python train.py --vocab_size=16384 --norm="rmsnorm" --qk_norm=false --parallel_block=false --init_std_qkv=0.0154 --init_std_down=0.00328 --init_out_by_depth=true --beta1=0.95 --max_grad_norm=2.0 --schedule="wsd" --decay_shape="linear" --max_seq_len=2048 --dataset="wikipedia_en"
MLP neurons of a small language model. Each row is named by its layer, matrix (up: input weights) and neuron, and shows model dimensions 341-511. Each number is 128 + 24 x the weight over its row's rms, rounded and kept within 0 to 255. Numbers have three digits each.
A block is one neuron, or neurons of one layer that tend to fire together. Before each block is what it responds to, as a language model described it from the Wikipedia text at the highest values.

Description: Number-joining punctuation
L4.up382:112107145171088155104078111141154147147116116147089121141129116122140162118120153075115138162137166136109103167119143143171149157108134115173171120148102128105089111138119118165129120143132116135110137160090178115115110140145129149112121158112135138161102129064129112116141123100116125158144125089163106135133128106159160126185152140100099121124149109166166129149156154147120125144133159100146145108142132150118119107077109134154144141152171096133143105126142139122160137156103119111152149116131174112137164129159
L4.up1045:124156120090097112162139135145136159133146107172104110133145185107138165107110133128131120144121119125109119151129117149095165113136134139119107134139148106119130097122119130110129163122128117139135150104148125148120114135176142132134148164140165120207087140081168103153119140088131102138146115093173106145111189116197148163147147114135124146127124135152139150119160133102086084112109140111114137169142132124101083110148129131130152142148150114124096163110110147143108096108121166094126085163143116161117157059084
L4.up1321:129089169127116126151070126095093149148078094165142104099151130113116124118079142092117147153143149148152099137099137101123091111142110162142124159127070109131111126102127164154104101122122109114142109084133124137135086102142112119110116163114092140117132108112128149110091136138152174124089106163113171143146131098127172133142147112100107155144124128169107128122146157085114138126112155151118114098074134154167135143121128118148143107147185111122147106110108165107127159154125098187113096126124123070103134111128
L4.up1959:166133131150105137163102121138162117150111150132161147068086128106141158140140102082163136095129134135104118118133100111128164147142149108095130118164107116104126134085121137097135154105106103107122096124116134142120110121120112081142200101097112102142093129141135114108153134123081135134129126140135133125122155147130160149170111159138143145091149133125113126107095163114134119096109145130177115147174132158178152125161181115152115098147150158170108122109119164093125117079157129138110124093088080131136131091145
L4.up2279:106138127064142096138119104095152113131150148107123109120106120089128162090154155122094129162129150121114117169134096125130165113154117142129130140166111144140131152123146116136138105114126132141131131151110132163101121136113131095136137140141119110134124098129141135132147116084118135138108117130162115163149115122096130140125121116134140110143160127147127142123137121089106147152159152132134116116168140146126157114128166169141105167168114132122158164138128106142077127111121129084165115126144124076107141122115
L4.up2419:141109166149106158111183136115135140104158104124165145091095090127110135153119151162113143094096120087127113173126084152075166122137137156147105120087169093099144116175113123113122120156127111148131134110107151098146135095088148127172150141174106147151097150107148129126121108168131120116089147129177127130137136131141141111121110160148129148109142131144118152111139170091156089110097114085140103124132090130137099145121137098138096194123092148120145114133111099121116140098082108163086126116175145142126144129117
L4.up2547:140160136103146155148122165096123129123134102131144148065090151131096142140115138139147108135085161124107134131126131123129121086143140189098162113098134141136143133109115129143137125113211106111144135107113138109111156124133120103112166114098098130139139087122113133119112151093105149094079118127144103146125149121141156115184119103102142103134154113133099145128125122128114128145132154130155117122142125146157156152153103095137121137106115109129163121149085098128120096146091133137114084109139139094112127128137
L4.up2690:127123126134089151140097098144129150160147165140157119097124085114097167145111132148079126138127120123180128160149144106118140130156137186129130142150158163115084136106114154127128138126132162132143121109136143131144114126113122183117113131131182124140149086143151113117121144138148147135123150109154109117145144134125102169132105128149106124131144105135138131138113126103142122151107120145113100133138150137109140127125150131159140094124090126136117123114171126150094116141113144158077113110134099122144118144159

Description: Separators inside numbers
L8.up2121:165161110150139123146132152097139079150156116088141154086116115088140112138129115133110075116137123091168150092101081101178109088111132138127169088073133124153118103123147122153124137084148103113115095112156148134155128099115125126154149107130149131116111101146140110167132168120142124136151161133148089118103125162162179145135111156161090096098124140106106120140152143139118140145117129124154152157118162146084143121130100167124132077125115114117099130162101121133158086147107104105105098125145140134127149135182

Description: Word-internal hyphens
L2.up25:130092144144109135124145155114131125106129150207142144136120149096149162130115119157103104129145143090177148164081118175158143120159113165095112138159154102094126127125104154124099107140123127154135097104083142113141111140121094109156199165162132122130121107105129070146201133102121103117125068140125120142154107144109140138128135145138106129140139143133118077113161120157159132153106113132142119124132134124135144149150140123115111125142123100159087137120138103143085146090155135124131125125121129159105100123158
L2.up82:150118141156181161146131131133140164130168139152143093080091094102131181140103139140160142114127131143172163149132130145147120158126125126140108119145152136134104152116139145114160132134125084130088110129147120129131124129121127147142167148133111127146121105114194124113097122076114104110149092152123142112086090121115166139144178143137149174132143123139143176138111133132171100101124123168161126122129146119128168168112114077134128118138116101163148140146150139166131118105129148125094153140152104142116150107114
L2.up151:096102145127157143130131130129115122151109162138127126093102107103123179105100150151125118127139114124098095159091132122104128164143110135115132132141143106135095176125087158123133103147141124163159143151102099159105135128095136138127107167170153082123142133142167084145153120111119095104096103105185138144111087110093178158136134115130139155132120146149058116099133159149143143162082131133116165139157114139101138148125148087166127164153109133130155141170131108121145098136133112135106126132154110164106161152126
L2.up346:143148177106123122125145119136128133126116145149127137121138122141117123134107135138106138124124122106098182175110106118159143152127126150156148128141145124090131160097068158084147141145130129148106093109100112135103170120094186117111144149075128101102131093129140100120144135118122136161129096094100132151120096145111140162109129180123165112134148128172092143168145149135124126127075142118113152092148136134132124144099122105104097143162134126124120123162108126158149119123125142161108081097148091100129115120092
L2.up348:163102161091139149134162135101111168105162140138150128108123136123125105093161120142134171106123150161132140108133109095141124107129108102120142161135138098132146127156123130114160120154071137156121138134121149076143102153117119149136133129136121136143084154123143163153164122088174180126089165156167119155144189118120122220117143150136110145147096110124097116112144107132154106164093124124107082151166144157130157147147154104138096134135165132128095145127135126079107105135177092102093131146210097128119149153131
L2.up686:140099178134139100120124141190112156158151153119117169120129164144118169131081135160101132149160143109133123147128170140114140132162135124129143120120149169154117123121154172139135111157129089122133140128122108149156108155106088133144147123118129096126120098089133083180156154127092152147137126112151112159129158147129143151114135140121178107187115156114119157132159106121112137115099101092167094164186130114128117128138142077147132162156112141120100136176120120119137093172127119110097148114101116148147105155157
L2.up1849:181128143129099096145092127162150112119171149129128171123131126105123143120120136131117145147171117142139138137176163150142123167153154116114123090142135118122119160145130126129164139139124122122108101165153149132152102113112087114151125121115132156139120105118131106151191133093135101110120100132088121162126113158173150139146116126116141154135128158116150146097137141158116135165122108143115140116158174128119182111145183154155152103112105147110103143122133099124157136158132155127100101119137079117127139128152
L2.up2336:121124108133103171151120136141126179124145126156130134134112152125137161131114142143135126157132113142133137113118143134150133124146108105124099124185161129104128167133080137090146135176117082127094143133161109098156116167130125122152113129114152093131116136087179087162151135118136151119068112119151087177158139126112117117135159131124113111125118145169142115092155133135138108134108137096134122140147086160175163135127113110165117084114152139141137119128131116089131083125153143094082120135138090131152136133126

Description: Last digit of numbers
L4.up230:163172151104123125119148092142131103124106153099160116157115101154139115161099138089120125114133124146130135131130104163164111134114095126148077141157128172150093142124119114119155146135147134104108171095169139125091126111134166104099150113146095159117150095114132159195118129145128118124132116114142119134095137112117114129128073155117122118155199127120107154146119152146119127122141128161125117156128145159108108145105140148127145147107160116118067151079123148153125186097105102111092127154115070140135128153164
L4.up537:120139090130133130110103167089130138144079120112099111115112134138118118126118146173109147113124134139148116127083134152105127159085130128089115117102153158118152114137113099050153150131119147122182136134098091148101131114089173117114176163117096122140107136200125155121112117144108154121130125129129144121133138156105134111160111137083111116161178133139135085116113129146109137138136120118117127115135107118146111120146103106118115128152128126152152126143132116116131099149146098135119146176146154155118171145112
L4.up683:120102151103126139145105121095179134109202131138134127163106090104085114129152100098115092124111132131122125124133119159146064103100142118121118118111155170112151111181117132102098112093145117139125128130131159091077135170125121154131123149111126094150101139120113155142173111126107101150097125112147129125113117147127192118144103117133121096120135145147082117098119122136169135087113134167145120128120154162124180111154140140126179147081126133110085107154109117151129142067105114089147108109200104099121116131104
L4.up1292:121156098143155161119118101113124098105112084082131112138106116154119132139138116101167133121128153071131164088133134157141128132105126157113130090135135180117157138133115116119143180120162116109133106113147132096127171122099136122131159151133109115112117125130141153131148160115097121126117124123128088132097140099110162141117129164130102152172109139145092114113141136168164145150082140140100144078173093141130200104138143156150144128121113124100138109119108128175175143107137119058123134144142149085156107162137
L4.up1293:149157123138138118105132129112102152098114107195129121153161125097111092115130125097154132153151126162128123146120121153122132120105122161121149124148138126127102106154099154109144124153133122062145145144166132121128136157140086159097139096115099168136076178126147150152152154118119144133071137145080155123099118162114096144165101160107109127132175131132124128113124120166121122128100118126177152098133135151134132107109127162101118109104144136112095130118115143108128113139087174108112131070153122110146080100157
L4.up1420:120123122137130175157151160138133148076165113127136055138098118108133119096106125131131149113136127083126141125117119171144120123125094139087127107147164140110114111159099133108136179112133134148123115092141111117075145114099110154157124146146117063129116145141107167156143125158134087186112121113084134127126138112085117145121095121083103135143130151129132117118161126136145115118106096176110143122154132175141110127121160136138150116087152098148155136192102079109160138106108102115153162179177114086103087140128
L4.up1694:152110091096111126141095147121134129150134091120137108138114150132134115158147138117134129118166118140147130093110111163122099106132127134137120097097096157135162105131107131139122113103104098123140158083126126126128180099122145065165117098080108137128114114136085195161174147127100128164094142137137134101136110145114108161154087100090108117150216105161132093141104120142150080122114127155132134095141113116098120115153153137125149130066116144130139106114116050122130117121125098092127114160127101107119108135148
L4.up2959:086112134134153143117134155096133186133159134126112105141116129098146114156133103121135119154145150118126149112099080127136141129118131168156108106094163149126131103112160106119176159106113090126110114133125104142084149125112163145077130179142139112130168151131093134097157091151152133115098101127110123112110101124081110156171148094148098131130095143156088120164076140138153154112139115119129158127163126184156152147121134164134167148100126115132152151151119084122085161096104157103151131158149172089156126100088

Description: Final digit of numbers
L8.up1763:147129106152131172148149125135150104129129112108149132144094113093110137133138149115126111141145143131114153158112179122146123112132093145158091097158096155105107151117088130146158153125129093125148202154079141077186108109096161133136112116127129152139167145118101139153112155150139102113108160139124145101080125119118149139147108161121073112144105140149112109155137153149152125091135072114118172113164129125133149108091090118137113092136144087084115160145099131135132075135129080112123159179154151119161147126104

Description: Final digit of numbers
L2.up298:091091072129125133115120113103107188149145156107129155100131170132147108129157177090124118140141124110122136118159128128114108098111097117114135107115161140152122153143153142113153122121152121127110122085135129161110137137146125177122157129138123124143127097082163115155116102104113147155113122175109145097120129109113088157137145126110130147143107121105131096126092125132137126111150130142084166074154143106134152140136118145119123146113124139094132074095106119108156119118104109105099091153141129081155129132123
L2.up341:089124142139138135145117098114099142148121170170151143150127114133122167121152115104103136167130141159112116163164136103111111156153157119147113133092145150132109168113182141123143103117138147115156148079148137149146115107097175126136109141116122096099151117106127135111115112146150123113097152155125154124161132108122129146106114132174104123129155125126155153084110135128114117142100122081128162107141125157209126153136113156111127134170123081100160125151127100111131114143132160084103132103129131082138138110075
L2.up455:106139130135134143134168119113120155119107135153126155162128165137118117122155137110081149133132156165135102133100106156100109158107090100137119097131176151145124152176131104131166113132190119132118130070115170154119119103129101165155157159118111122118131104116106136165085105080103104110120097165098110121105109105133126099126154116136108097146138111157144085091083146127142140147103124084091120095133155133119095156112155169150125129133144149091099090075124119155085144145140136123133124117116168123155135139091
L2.up520:124186100119098111091119113135101134105147134154110140132115152130116141153134127130120144162123088115133134123144167135147129127125142140119113118133143137135129180118158147103161102157145131125127143098144100153143113139123144191112087107110132128135094135120122127144122114113151118109130120138131109142174121155114094136140129166106166139106155084162118126142158132131152124154093139099084138141186147121135128090154153112117131114124160131049099136114109107165137142150117111117141127120140105109141130123174
L2.up655:126105128181067183135130131147068155120135126175111203131136137146116128146136131133129173139151115143101119112160132100127113181136137108105112133172174138120135139147079143146112116122146155102162106182137133101075056168094150147125119154129116123112105123129125135166141152110129135126135149161105109133134094099097172146140158105106088124189128116111092131133071161105080157151128143109157138142144141153140148142155124172122152141136114106107109110109158086122120123103146100103156153148117103121156134128155
L2.up916:142126109116093102126127079143114129115106108138131151148117145096161137142105147140105135165125106157072095111089116155134124106102144149141112154140104152149131177158138148110134128076108102120141090158131117157129136061124117144138119118126096092150094127107106103139170100121108124134154105138098120097138151143124112130138166156103122133088136150071089092099102139042121117112125094088144131162138120108138160115156145118134106172109157093137131136128142104123115112157147091072127148142160134125142120122123
L2.up1455:119121072110133110170124102092140143110111159122109148148125143125125058087143093131145137126129094117109108105132116120135088187166109095130128076136158134122075130111153132106114144156126137124113104125138101202143128152115133132130107140142116107115132097126100168133147120142151105148099105133141092133145121121112127125153156157086117146135138108125143138134105116133125097176130122107073111147140155135153117124120132154177134163136097120121154112115127107113154090102162135093113105154117124144121140139096
L2.up2460:105108094106123174129138075152134113114148133090132095149117116090154110089171146140123134144154134090125151135161127133105082114083125109151121134112136147147126149132163130159120153155089171140081088121104167163158147130101091183162150124152087146149089100080107139148170110116143085093106114175120158088138160143141130136131109125109097139146155114095108071134094191158157145144147108144090144140155192151136134168131129138131098156164116120137115109132124109083167111102129139067111138178125122122129119107123